Part of a small language model's weights: 4 heads of 64, no biases in attention or MLP.
MLP neurons of a small language model. Each row is named by its layer, matrix (gate and up: input weights) and neuron, and shows model dimensions 0-127. Each number is 500 + 25 x the weight over its row's rms, rounded and kept within 0 to 999. Numbers have three digits each. A neuron's up and down rows have the sign that makes its largest values positive.
A block is one neuron, or neurons of one layer that tend to fire together. After each block is what it responds to, as a language model described it from the Wikipedia text at the highest values.

L4.gate13:479505439503498489539557487471524498442511519512521539531507500485471468517513492526489484522503489483550457523518487484499514493483478507535541490528515438487526504482495502517503544518457484512522485527521462523490550504537487500485508541507534514513518492472525500518482470496468530499519564550516468496531532530516554457498508500508501521514469504460534541508517504544499467505518
L4.up13:507536542463526480497523514509534461514419489516502484487488538475538494540482481479474490500478503480459554498520521537542517511476474476491519506527456512544495515481487522501472556507506514493478491532471477487500503506531516509525510516473505503487524525487555468520484490496479474470471502485508528520470506500505485487485538497507499471446475499504493493474490550493500508471528
L4.gate27:524507497496473509495501507506491501518491468502524529509500521513497501494483516497563469540504503502512527502477510527524457523519491430487535522524516526558492476494494504500513519527504469497484507480450509524490508444471503539513533494536485481510456488524493537506517512472455485538483543492487492519457478494481487490513508504529491514547457483473464476510488505483498514515544
L4.up27:510508439453511536478505501548520499493512497479507487513514510514457496532503465519456486466495525492512507482519515449511491472508540476494512516494496502498456577549472531525449470478525539489500485537498545470508505488518522456519533457510474504515477526467516526515483532542473489478484482482557514473515520547521481490533493470515564494513486474472536496481494502486520507514505
L4.gate29:504475516507481508545514504485507490527481508495512511464536516523532515502478453510497456517480494531502510502495499490512505507520468538487506522537546482520478463502513464516529484487502534537479497508495485510509498528506483472506488540507526492476522467498514530468483500503522534507537505488498448505499502475484550478473491507508504495531479489514471510491433481500535506489541
L4.up29:498485489507518514488503500504491470495522533481482537470523510448456489541446483517546533523510508481516517556490486513496574491469498488491515527465493526495489461515511526515511483471466534535549475504520458493494509524508539481497455486513481518507493519484523513528487484524499525495503451526486455514461500506518469478458489520479488512485511471509475493512474521482527514467527
L4.gate76:488490498485465506505514462525444480507473491498510513508494534529454483510486490492465501515562497509477510509519510528510514537518488521538508544484504456529451502488506481527495517493501493560467495522503490506500521446487465565530502496480541475538535480513470528486457507502476507467496536517490489508502486474475493522521460553489488530543485520487543505493467474536499510484491
L4.up76:502483480545508501482523507555549503469528497518492466497501507531567481502479518527537466485508527471516517474515547487514528516508485478510475491487482534501495499486498489531434494508488490490518519518455424470462542499507475508481496490485528478511522497514487481495517475478488512486493507503450498505516504492497504481500514502492474497460509518498524477437527483494502528514514
L4.gate143:491473484500479465472498515481461536496510497517520509487517506510503490462475516519542481518528484475515484510522441511531535534495510473522485529507537528485479504526517491522490475484534498516478505489466466479498492475501515528462508506537464522502546465491479494536534488478531497528512457525498489533520479472483522545467523466496485509477492492467493504480480486494532517503512
L4.up143:521533499457541508482483505523476506493510472485494481479556493493526496484521548502521522523523471488483510511479484480442481472451499517493496543513509489508501470492489472501500541468469483498474534489518479504487461449542549476529449516506487486493500507516548504510480470539502465491512518546513472544526522522525477503524484509485522514495477497494458524498491490471510513504461
L4.gate166:492492510485520460532493543469507538490513483529468500557490512491441528507531518486492493540551504551478459492490497529502488514502492522486477511519509488455508500495500486492515519456524513529490501513485482482496476506521501474493497521478469501458495515490508522491496521500453564537518447504526498455482531495461522517543491527546501521527502470500459511477475512517474544495533
L4.up166:461509499527480497511481501461509513483520565562504465480497483476502491495535477520502506454515513513482507512516478551466488481512485515474483528426468453472507440504502512439536506530495503475489485477508516533514459564505500453520460499521488545495492511469526484495493464490449463505533458490529448509504549489498501504438473502494498497508510490478475472484545495530461518491481
L4.gate180:461534525498525505585505463492537511541500470473461484520482480503490502470471501493505465533483503488537483558486490505570524539510513513468537554536471509520518466545504484522527549482506522548517490536464448484499493490473522471475501474508529537516548495473498552497514479481482515540516501465496505479492480508543451496504546498460466521535483504529518511513479507510500451481472
L4.up180:535509521494437504512491524499508513518514494462467489514465541509489474477537496516489505522487474477491494500501560514494505500532483537522478453531508457466476460463488502452460513517480510487530497528457497540503475529498500523446472491532507481488485517481538554516470450547520466482500483492558521503494493496487454473539504518485479530508471498489501528497497465464428495465495
L4.gate227:493520533472467501529493482470505549487460488480497482479461448504486504560512495504510477527490458497488501512534519474530512468486497504459475511544508499489511483494480455508529483532459484532472498560487488519480492489512516494515486523503491519539504499485509472501550510441463550520449502447476564487504477524473495537507454459503516511533519506482446492494484527497479518508499
L4.up227:513474502512503522491488461534521506490489532461497533486480502509489515485492496510537497487529474469508506526486492495551542507471478463528484532514515550493508483487540514491501517531503539545520525526447482526529501475500484540496520515457500459483548513462492527498500440472476499498474493474457457485495458507508527502457497535515515525542510503464534529475457526450526496500491
L4.gate385:445475526503503500570484507504505544496554555435497496493482592510515491498475475475488481529493454441495512455524519517519516481518455502487472485477510493457494525478508500506522525469524491506476490523462534521491517527418518491527541516498554498461495516542495474476471479471463485487489472521545474495472483503505467501490524502518496532532479468467513528476465514473507459463514
L4.up385:476518486505539537523523489544506524500487518480510507489488516470511529512492475502498526509540538510460504525515473494555515504476510507467507524525486498511528530458482516516484521485487496499491497495532515467481506464523541535458488535494459499532467513518508479474531494486444522475502546509498484506545543475516537517513513515514509529509475487488472528459539537463478470452516
L4.gate482:507446490502539516478538493507485527517481488522502506456521540485503516574536514489498490510540483494483521491515487507549548503423511473504479498532467464498484537529542516501479509517512494484498514505499512515492518478537480521502583528516492528466486484480511515520510508497493542535481490481482488455529529464515478511530537503496492544497547493473488495482506519538450502512551
L4.up482:478519487472530525551478451563525490540507486519487514518535499474479489534486485512512477483503499510533497473522499517533506502511513432453477495540555489490490455502484538467504485508504510540489517516543518476483448481471521518480495477488481514484486536464479490551504464526490499502495516487499518501496489516470513528497493497450540517528513523454525487493438458503473504459512
L4.gate503:498509492496541468507493499517521533536474481505554462518516462482478466494428483489555481504479544484536509493504488501501526495466536499468493495503502489542514493495508505445479489481498461509490504540491499519521515509489526537473522479505496501541516469476514491501502499510527499501459478533490545502513527492515512507503532490448476550495503482490532471489545507428546486504507
L4.up503:464530465489504496464519498503535504515505486481506469511461495507485499498503516489497461483505544445509540489557464493500475513452503539571502531528484488541554485501563489479472480479490490510500509509511487507495494509496535503548496530497510519503559475499535490542546486498458494501476501512569522516507519494504530476454503490507456521539527494493517487487463497452462480493502
L4.gate505:459505479496454505519496501486503520476484465504535476499520503500487487473459511484556465518530517511484481502511507492472499487503547515501530564531466530475537494529515481511494513534503541514508513488451476490538514478509517505509499511543477532535479511510520541503519480495533518529486474487512548485507506501479502473456467533509464497528500496515468480459492528487520473504489
L4.up505:511571583491478542516491485515510497497473493505489539513495465462501517490553501486502486517521479471477516510442515481534487514492456502523513499515465541479483509464507501503497511496496535487527479489459481506502557469510499503496542467509527528471489495518505461534480499515485483467519504490495463484445503500499488504480462494509513537514500481493522510563466506442496511501530
L4.gate510:487535489554481487489482526520537489474480492502507490522479485510506472514512502536505508463507460495534507477502476538504502515473488503505451533535509493562481474517506519486545573506494500533480497559480518508482503464471442458480543488512484500528482527482463494493578516515529486538532432507510501523512487500498482443515535538487501516520457478497518564478517482480440491475475
L4.up510:567488533512462546463513480519504492454504506497467497510495501502520562534461518551506485482466541495505511515526442527554481486483475491497468514493493483503495526470499507513477479520495464474482506530500484535505507500509536483517517521514514537458508516506528495538531521520501452507503485477474505503495533535506467475480521532483477483464520484535478485506514450500483474494475
L4.gate523:488462472534543506508499491513508549500488521510546504475558539466511475511490482496451546505492500474507535483510459482535499495492437472467482513503546448505491459496493520482530454513501543508507497500456502491484530449475512500477516534495499495519520496497527472553475484483474537519507515518481520485540485483527485493478472516533470513502534486499508495470486511525522478531465
L4.up523:480460489531491542495470463479503528491491543528476510507478477483501504523502546491521471518511502512462543599523471517490509508524521494482509518501491490509472475492533501460494468514529501512489504485499453494509495484503504481547530493471509507503522517532500503526496480509525513485532505476515477470505500556494443537505492443509513494440522508539490485470482466527475475468472
L4.gate565:535518538469519455497475492498510499489489459466467487483507526497496524512427472499488490510459493528538484497542467546484499516524487527492475478475466456493491445502502496523557462491519439496477485486490502506479497493476464528520497508495489474476483512498496491472534478500499515511482546535470520482504489488539530484507509466477469495542481525484536473455445517490486516506479
L4.up565:509459521537519494512487536460529451500486475495476498448506494491549488541467471481497458495510475487507464497501502503466527489525508493499530465534496449528539489498489526467492528505494445533481516508497465512473494466553488517549546490513500524494471525489485504489508508488576461476485485502502486519500455502470547512522452516504489521538492477462524512553488503499519551536564
L4.gate598:510490513504511481522496478453485543542471522470468509499485444508491527479507489557482548515507451497523458506488491511480519491506467544495487511492510463469493516508504500506547531509505522499473499515475481508527450503475492489462564503476492485474510524501486477481520505503477495504540484513527493504507510525514442504480442484501483570537470463524499489502521543533486453481524
L4.up598:508494501451520512465492459436496519517475471499496523501512510527441469482512475520478497453492502543476487545498486488474526503500482532521525514510508505539496485455541561503595534527490476518525519484523493501453479486493472490519497497525536515548452529491529453508490503505497507499489513491509537506508522494527505483515491489497517536529483493462500491516500549525505531488504
Responds to: Closing equals-sign markers (==, ===, ====) that end Wikipedia section headings, e.g. ===2014===, ==History==, === Appearances ===.

L3.gate72:453517504480500502541486501453542548483492500492526461534500546468507470498493497476494524495537521486525530538533470501497491487474501465471490472494503472493516439479496497458490539482487434500503487514528506505498518474479502494507494492492488488461519442496511503526486502484457506540497504491494537509560545504481493511482544549477484554502535483460523494544472499466493479515518
L3.up72:493509495486496529467464502508498504544501475531484478545470480483510508462526525483493515490467540498472490501525526523521512490495543495533509471506507515499546487495491527525526485502508519468490489503525474503462502512508530539506503434531498475458467497514496503485497493495489467551491490500491550505521511525493485487544459508543500516499453497471546486531491536528504501472471
L3.gate111:464522473478543505526517504515518536494511463542485492559500520497524548518470522475485422505501547464507526523516446484501515492501488505509471528524543491491498487539507479504496478518514497485450536488515503484561502506516545531472477491455513494480497487515475482490480522481507506519477526523533519510482476497543532531513560472519536521482498470500488488502451470521475482508505
L3.up111:518520530500443538467496467529527568503502511539459498481482485477514497492501488502473484505485485428488503500547541509524512523537461492500503500510523469489436499521488528506489494535521492539535480464460471495496492499524509501557495509473514537460526476515480472496473459502482504485502480526505530536468439519497487529540473507510529507523486487540517540499492491495462529499502
L3.gate440:507486525497526507488494482469514523505495494518491473533469539479496498504510488525480494447488479520478462495464450527498522529528481518476480490510540508512489499505494532522509507540460511483552529502472524475505483499510466467505555511484514487530507466511479528495476507529509543564529552476528523494503481483551458488496489496503483528492488489534458448487499475537502504499462
L3.up440:498492500479502524542466472527483487548505474538520503529529499495525466488554498480475506528540505507480512476493496496546472483516484495494493524512474542509455520464479491484490509483494515499515511475495520478478457433503499516551531538491493488478482519471534558509526483496501496505465469487520494515484508526469488505506498515518537487464496475474517508454506462499513481494518
L3.gate641:494443524442512485517481479526513505503497480486512513485492502491485496467526509497518516462550470472554497479505492498514544476468495461537540478474507536506538515488508489524541475475503418490497486497488501497505511486516516516515488485511493516496532492491520517474469519531469475508487521504520487476508475516550486504497494534533487591479488478447490502490536478475473527475513
L3.up641:482495520494510529481490507503480473463502495545497500497503489494504519474479436505502520514515530516477455482445456492454492460537515490491488533455490509468520504494514507501502509525515449523486498480474437511526493471528562524511512492478532483463527495531519496502492508502503516501529455530471501445531517564472541475464490501520528505506481516461517505481496484516489522556511
Responds to: Word-piece continuations right after an initial one- or two-letter piece in names and acronyms (C-el-ine, U-NA-M, C-I-LIP), plus closing == of section headings, mostly in tables and lists.

L3.gate124:517497492511550500493536492490479498473458531476524489507513501530504518510432540514511523487533503500520511512483467478504502482476452468504515528488525486513513534505464487503442481490523489513509512512466527486470586505518454456505527475487470544490513495489498490477499492474516494480517493467457497522529514485511536486459483494525507522526481513487492497457506484487504492486493
L3.up124:504493511482479456480535467498494564499434523463473554515480493504465469516531457469475491479502476490508487522489526528484452515507469549495540492533531501528496518474492510499494478514504492470542497452501521522461556488454513514495513516469491507518505509555534502531484499485526485512467486532505535484495478499497518485519498495469529497546486494471506479462555496541528493507501
L3.gate169:535489497495487525525515501485478491507436473487530491512548495492526508525522431486497526525496514496521435509496520560530495489512495479475513443505513522477514514510549481503506533474531498508501508518458488550474517496485514514550526491507488499469519487527467540520520492499524495479548470509510455540515528487532485550517482499499462514464483485453511499522465544478509534476499
L3.up169:504572509493522530499466487524467510448489521478477535465521539502457476491452524534482510447524524490513502539520508511486488495480500522497529506530501525475491498474532474513503504500498516500491500504465515512462528549494534479518477523492485458536485520525457545523461503453467496497505504503519496493480521510527509472475534507498500511509493516489508502496535518489512489468478
L3.gate428:476554440499503511472508468496511522491473513454501477516511550463499496483460499471492478510484481512492481495518492507523522460490504514475504484526559489546478461514473531493513487515479517526475514501468479479481479524455457472507495497495527454503469492485495506523527498490440506486558508560483487520513510515542508511473520436506518546517499485537514497481488525482507445443477
L3.up428:522490492492503485504514505478508496417526479449532489497506494479498453475466523497547491486557495496474497505495469510518490481460562521535514509471522470498512485474539471455488499464504506513520474493529530502494566500501437479517539553483521524474515511498493459505529497478521495518503496504502538478512516479547488453496501516502570501518525510465512469521493458501497505518512
L3.gate690:506543498527519516493531469516512524468478475488473549497518507491506530505533479525522489532521500516495537494455465547495485535500487470473474537546524521498481524508479542501469512541520506521544471482493459533523556452491527492475507523480481482479514501513509560494506534434488473456509525497501478516556488519507538499507508477501528497475487490505505480492525482497571522474502
L3.up690:520503502479499513445505474493497521487502446535544477465508474496487520503501505562509515519516479512520484502499514516487459509484499507482530485517503520537517509446491546522493521537491464558482545497496438506507495515499520485486530530500502446517453476485515510463448502514490471493550501522452484508501491526514522490529523479528497484499494543504525530482519501490495497474541
Responds to: Word-piece continuations inside words, mostly foreign proper names after a capital like Z or K, such as Z-ed-ong, Sá-nd-or, Az-mi, plus year digits like 19-9-2.

L7.gate343:463530544479516526516503493477491488507480510482479501464510497491507499482522506448502468520501505541525531513477478466518455502517466516510485552493485546490479465506504499494500526513505510510507474514503507448564511512468477478524515511537477485492466509475506520527509478520479540468508513537481496523443532546513512492555494520560503537550510513501507481503508517509509491530492
L7.up343:481548549470503472518504476504522505494490510503524507515443503471533561467498497469520512486483521504544522520516483501519560504496478484534480498500509473475457491489503494535457496481496498548477496510547486489513486478542491520454517509493535524487518476504488493488471522496457479526487480505547532539514482514487513527537475521523461530493506468508492553522492475498478472541515
Responds to: Closing equals-sign markers (==, ===, ====) that end Wikipedia section headings like "Personal life", "History", "Cast", with weaker firing on table pipes and line breaks.

L4.gate10:474516537543517488467461495449499529475497493469496531518499529513473475485495505503479460482512498529528498482516515498505504477502504509487494472487576500476462459530506469462493479469494474505466482452523510499443554492486507483483512500538480478447485464511515496505507541504500482470521488497496520505529508492472511505468519491460488528521508465500508497498471490485452513523513
L4.up10:463516474537504492490449483487519517473483514487484479539510476482467533509481546450482532513462483475518507428526466569516497459506469520526497463479482486459498516503509479504489481512468508540510508435500514526481537462499487515496488490521488506465487492504484563484501513514487508471493529525482511513548480507455491496502494522505488548488508488527544498512491519468498528493439
L4.gate55:478496522462528486482479541486463531504520507493490525529526481491503507519501469476489505499508489517530518471481529488508526505460551471497499490531491559510497525521508513487495482546485523520499497513504488488504492458510448491503491484509513493497495466551514517470485518495518490537494478488470536511526529510492522488473513483494484500539514478489456454477503464547439535496473
L4.up55:515476461524501432447510519488471529465503535510475473461451554417509517511507480494497500477507465494482492479453498523472495520496515489538515500472507486483494522510483526512444475559472500534496489533547460497470485466499484502487499498501510466433473522500517481490481516487478513476466516492498499489525470526517510467489485496492511526517504458468498500445514486511498522525517
L4.gate158:521486552519540474460511549467567500446522524445482503487536540481470538513502490482514504478503497448521535534509481507502501476452511510493547478487529500507504521484539531498491483495476488509491496474541496456483486515526480519517488508516490501491519483484481486492493492525478529519501470448462564495498511524496520469481463471497491502510478471522523541488513486488551511500503
L4.up158:476534504528502530475498488498503517509489492508479546518498506512522508508504512480484520510517499519481490539538508519519473522462506509526489469534487512509509500466499502555458526545506519476517509490495505522500539522518487506492501509442501511518495490465464540507536450474508485500496504467491455530497502487527457496491501503457466552485500527559498504462504489468484496496513
L4.gate173:495508536507519512484501518493487515490501523474505465529495534522439473513438481490487456491495510486509497459492517486506447532482545545497487530489517492521494496485483507474529489473428459544514500491491479500486508508475469508502480509451470516488427491496509508509503494504455494513478490466500565526510495516523499498474522520507511502510439534506525489471490580472536505474475
L4.up173:492491540530510501488481495494491516535517484499494526471494505474503495479515512479482516470515509543508486508447517489515476484531527484496516485505489510493482464558576494507507462503504489485519495496480546435482518479529487519528493474507509480471509502486448449462516540529526515497542554458473462445480530494487508476484502458522460513543522484513478475467493495491459524541511
L4.gate195:478504520466503521552477509431526506518485472502471527490522521544509511548456476500516498456502536503553510481516540491499486504489475504511483527488493485499515500497494513499545520491506465522554491479507498503537496476530483449526519494509469571531532479509517540458516485498505513537513487486494555507489462505494523504489496511498515495499495551498478497498542504483450523499536
L4.up195:489506516508470507517491545504486471504511475478497505483481552524508478472492460497510516523457474502500544488512494556498469533478473476550531529487520464525464487484442488500534518526532454468535506504503504509511517543491517492491505456529542490520478531511469493484528514506519507521562520499472488506530501500503532500540548470526550487501522490513483483492499442525558493492503
L4.gate211:492484504507513448501522455424463500480469560465526515480504538549513492545491537480475519493548523489552518483512520452497503486533517519501499495544580485450477528504518490517497465507439478515466486488492487444502534483475521482485527475491488494492467508491501502491503524486462506465507485490507509498524455499499492500483485451461487515494511535538520510497535514472506498497517
L4.up211:476464486499534480517487510476475485506512488519529502490519473533466504521508535476489505501535497484538480536474509513503468483502490506494499543485503498512505539494491463549516528501564478494517487456516483477483485477457517507525498487456537470471469518492485535490525530544500478514490517505544513471534477519469486450510482500471469474524506476514532476479486516481543506490534
L4.gate229:495519482494497502497514498484489497511555512503524505488512528494457490495513474515486524490509492479552481501527465517553491489482533548506511520481525522501451472515521503489495522525470534521502514464514516487499487485447474482504524500507469516503505494531514497474482459519504501509470530481501522520526514462515500494444468514478522496502514495494461508494523542524503486523474
L4.up229:480486468483507496482474481507490502481517493470484513511479522478488479488446491514489479486505501498469527508482521498522516466498493567479489461502522516529540495478480512511525503447515522491483486487539502474517497507458462524507473472491513488520525509513500521516471511510506454576530506497502526494453545495512513525468512530515466494465470478450485497551511493497454485507475
L4.gate282:460510493494442463480517452482525510514439493513475504512503515483503513520519504503563479545503508479462485486474478513514490506491558516475510445506491488482501513530512506471502461464437506507523504491489514461462480489471508472519543516533524514519515453501476516493549460435486531480491496481512531530497482486512492506505479528480527509506515480536515477559454532521511506507486
L4.up282:457497499472528527483513513493515529472485479504514491503484541481548484506455520503482501455511475557487489503506497450502474484509534493491463500489543468460504546526510520538478520495488454482469520466481498442508515469469520500485510515488534539530530504466497552560494495494495487493473569506503493477491528522533558539483512492464509484523463501479485523519490475487473472478495
L4.gate419:502495519486501512472518471500500484514498467467480507527548487484504499496454425485477478471513532553533495481506474474472475479471497520525472513473514517458515481491505520555474492503514510512527496517509499532511538453454478483486510496474537498501509464481502491461470509465484489510515515530484508515510507499516478493504464500484500513521555531469498456487517502521504483475528
L4.up419:518537503460522505515534513482491491531542528496463517475526498537478524488532473546547498525516526502497493494502489500539499532495508528479509505478498523483461481470519486535474517501463526520558514507481495451482503456484483509502535482465467519531510475526505459480496510541460527476486522479511452500542474541505530518513521503543519474487480520484501444493527455507480497506485
L4.gate438:466519463489510478499501519499523505544475549511540525529466484499494510527515510496491473422499491502471534471496542486491480477516502502499514520510487495509554452478505501510538518521502496480472480522531514503453524462492519551569513491490452525540520496512524508489494465514489503494513500473482494497491466481488516463542542534548494531516489505494486472521496494492521514513531
L4.up438:495519492498510517454515489474488484493509519541534522544449519499482505501516513494546489519510525488488538534484512470451474501467489517526487491500523471498560484479492475500540503500475490556491480511497455461519510539485540576506493526500486505491510563527536492476483516442503479516512523521478549507482481485471536463502471507486498508507519523515485504469492495488537514542492
L4.gate469:528461494499463459485499483495516503527442466516468450489474544501498510482457500473520456491489479494553475468531494484509481472554528534446533509485495515511484507496509488499521492519467464487478472477478454507498511505520481513496507532543533479433525491508525507466506501479476447493484510518468513471507500508514542492543540464520518518497487489518507439438513494498587514556492
L4.up469:453471522489513471436466469489488516509506471493516482518505501510453516532503504531497494490477466451510534495485515481501483458522489490493508522494571528503450503507497515488501496480480511516503530507464483472525504501504499513522504492487494479502519488498486481499484471497486503483511549476489484507503540482449516479476505536476481465474491463495478524523462510488536494486538
L4.gate563:482499494488516459485521509503508485506513494492473506548500534519492494508482454494487497475484498479561528494492472476508506526532433486493465489505499521490510568539488479515505515521476501504474503479530524478469514488483475487528487474515501486493529464535499491501476493509487500499506459520523543463510484500528508536491508499468438511601464495514468554522509479526470511504521
L4.up563:494532546486517509478496498463538524520476528485501513514470483523514466487500495513488490445503498463505518529512484497470449542519478505469493490481529500491513486511513466549473511523495502505514497464489502526551503494483530517516479526471484518433525503508480485496537495475482500534523514503515480543539492462502479480505465466508490521485512529522484555473475487476515543435547
L4.gate618:515514442508507490522492513515502489504509484529500505544481479508533485481488439473481497507514491493542497513480526536515466494474487504481451526515516494502499470521487456498506520581505480472476486504511528522424511537492487486520524447452504493512494461494520510487464487499496472508483480505494508453525499501518499538487558520538474479506498479461522505500551516479502467520507
L4.up618:487521477558513484493510537497501490468490524518473475468525482451495502469519501457455480525492435529528544471522543488547491516507555469542495498506488536491481538528527492548498480537502509493492513448455516524456531522526461468453474498501518523491508487471507469463519481501493475518458474512495509460498458506475507502485496523504489492503485465477460466496499455533536474519503
L4.gate654:516520493469518489482491478463515467502499478504479460499520508499506517505481499514459434521485486547505493517520506485472487545478534496462516480462500498478481508499478544508492500508530509501507499477534513450481534497487502529510544516565509536535460479504531476474498526506500515558458512480495528481504497485477542501527522505495502476595505485517452471511487481552525488555492
L4.up654:490504528531469487515497520526509571514484505544489462502505540475470479487462470479518519486562505511437497514508511479457485491493522499487444516493517522520518458472513507533507498514547476503468485479509487507480496480518472520499484501464508508473531503494483537495497506508503507482477495521470456530495454507515501495500504499523480510545466485500532471531473509513450507551483
L4.gate663:492495488533498511481530469497492528516516513504486526487486480439533510536456510487544449498499473492513484458493555507474458459501515484524468497503513529488481499505494498467531451520512495488474478484530468503467479494477457453483511520483526514477533459508481519497572499528483458534480561505560526473486490484515450505553540463485482494483491491529458489540517510534502539529475
L4.up663:494505498512483531498490519472513495526540513506491537493461500512494488486522456491518513497495517487485525493501505495509482508513440533490462526493522530527475494514494473509523523539439477463444511491525491522506475530500422450523490510476515502496477503504504498492515542513485504479538530520443534541506468502517497485449484469492477490467442528539508569488491484485499502484560
L4.gate675:519522494491480463481551516511478544534499527492492499483519509547474501545502518467478549501488522509488487522467529483488457500494484487497514513479536538477491519553512512514511480505438492486453519428524476463497475468546538507502494516521491532486481474493486560497494507473478518526511495503503521477520498457496495497482555499458527463498502525502435515458435488513521516506523
L4.up675:520519496519488518496516482538508486496498517508445502468481488509455471497517514532468457474489517503493523455500507504495471515526524472534494488493534486479551507500525527526459518490513490518488486517494488451563493457470489468502502490481465504496515525480490524502478532510499488508509509505497534489508498495516535478540520495521459503449505541495539531463473469509549498492507
Responds to: Word-piece tokens inside rare or foreign words, mostly surnames split into pieces, such as the second n of Weizmann, Rosmann or Normann.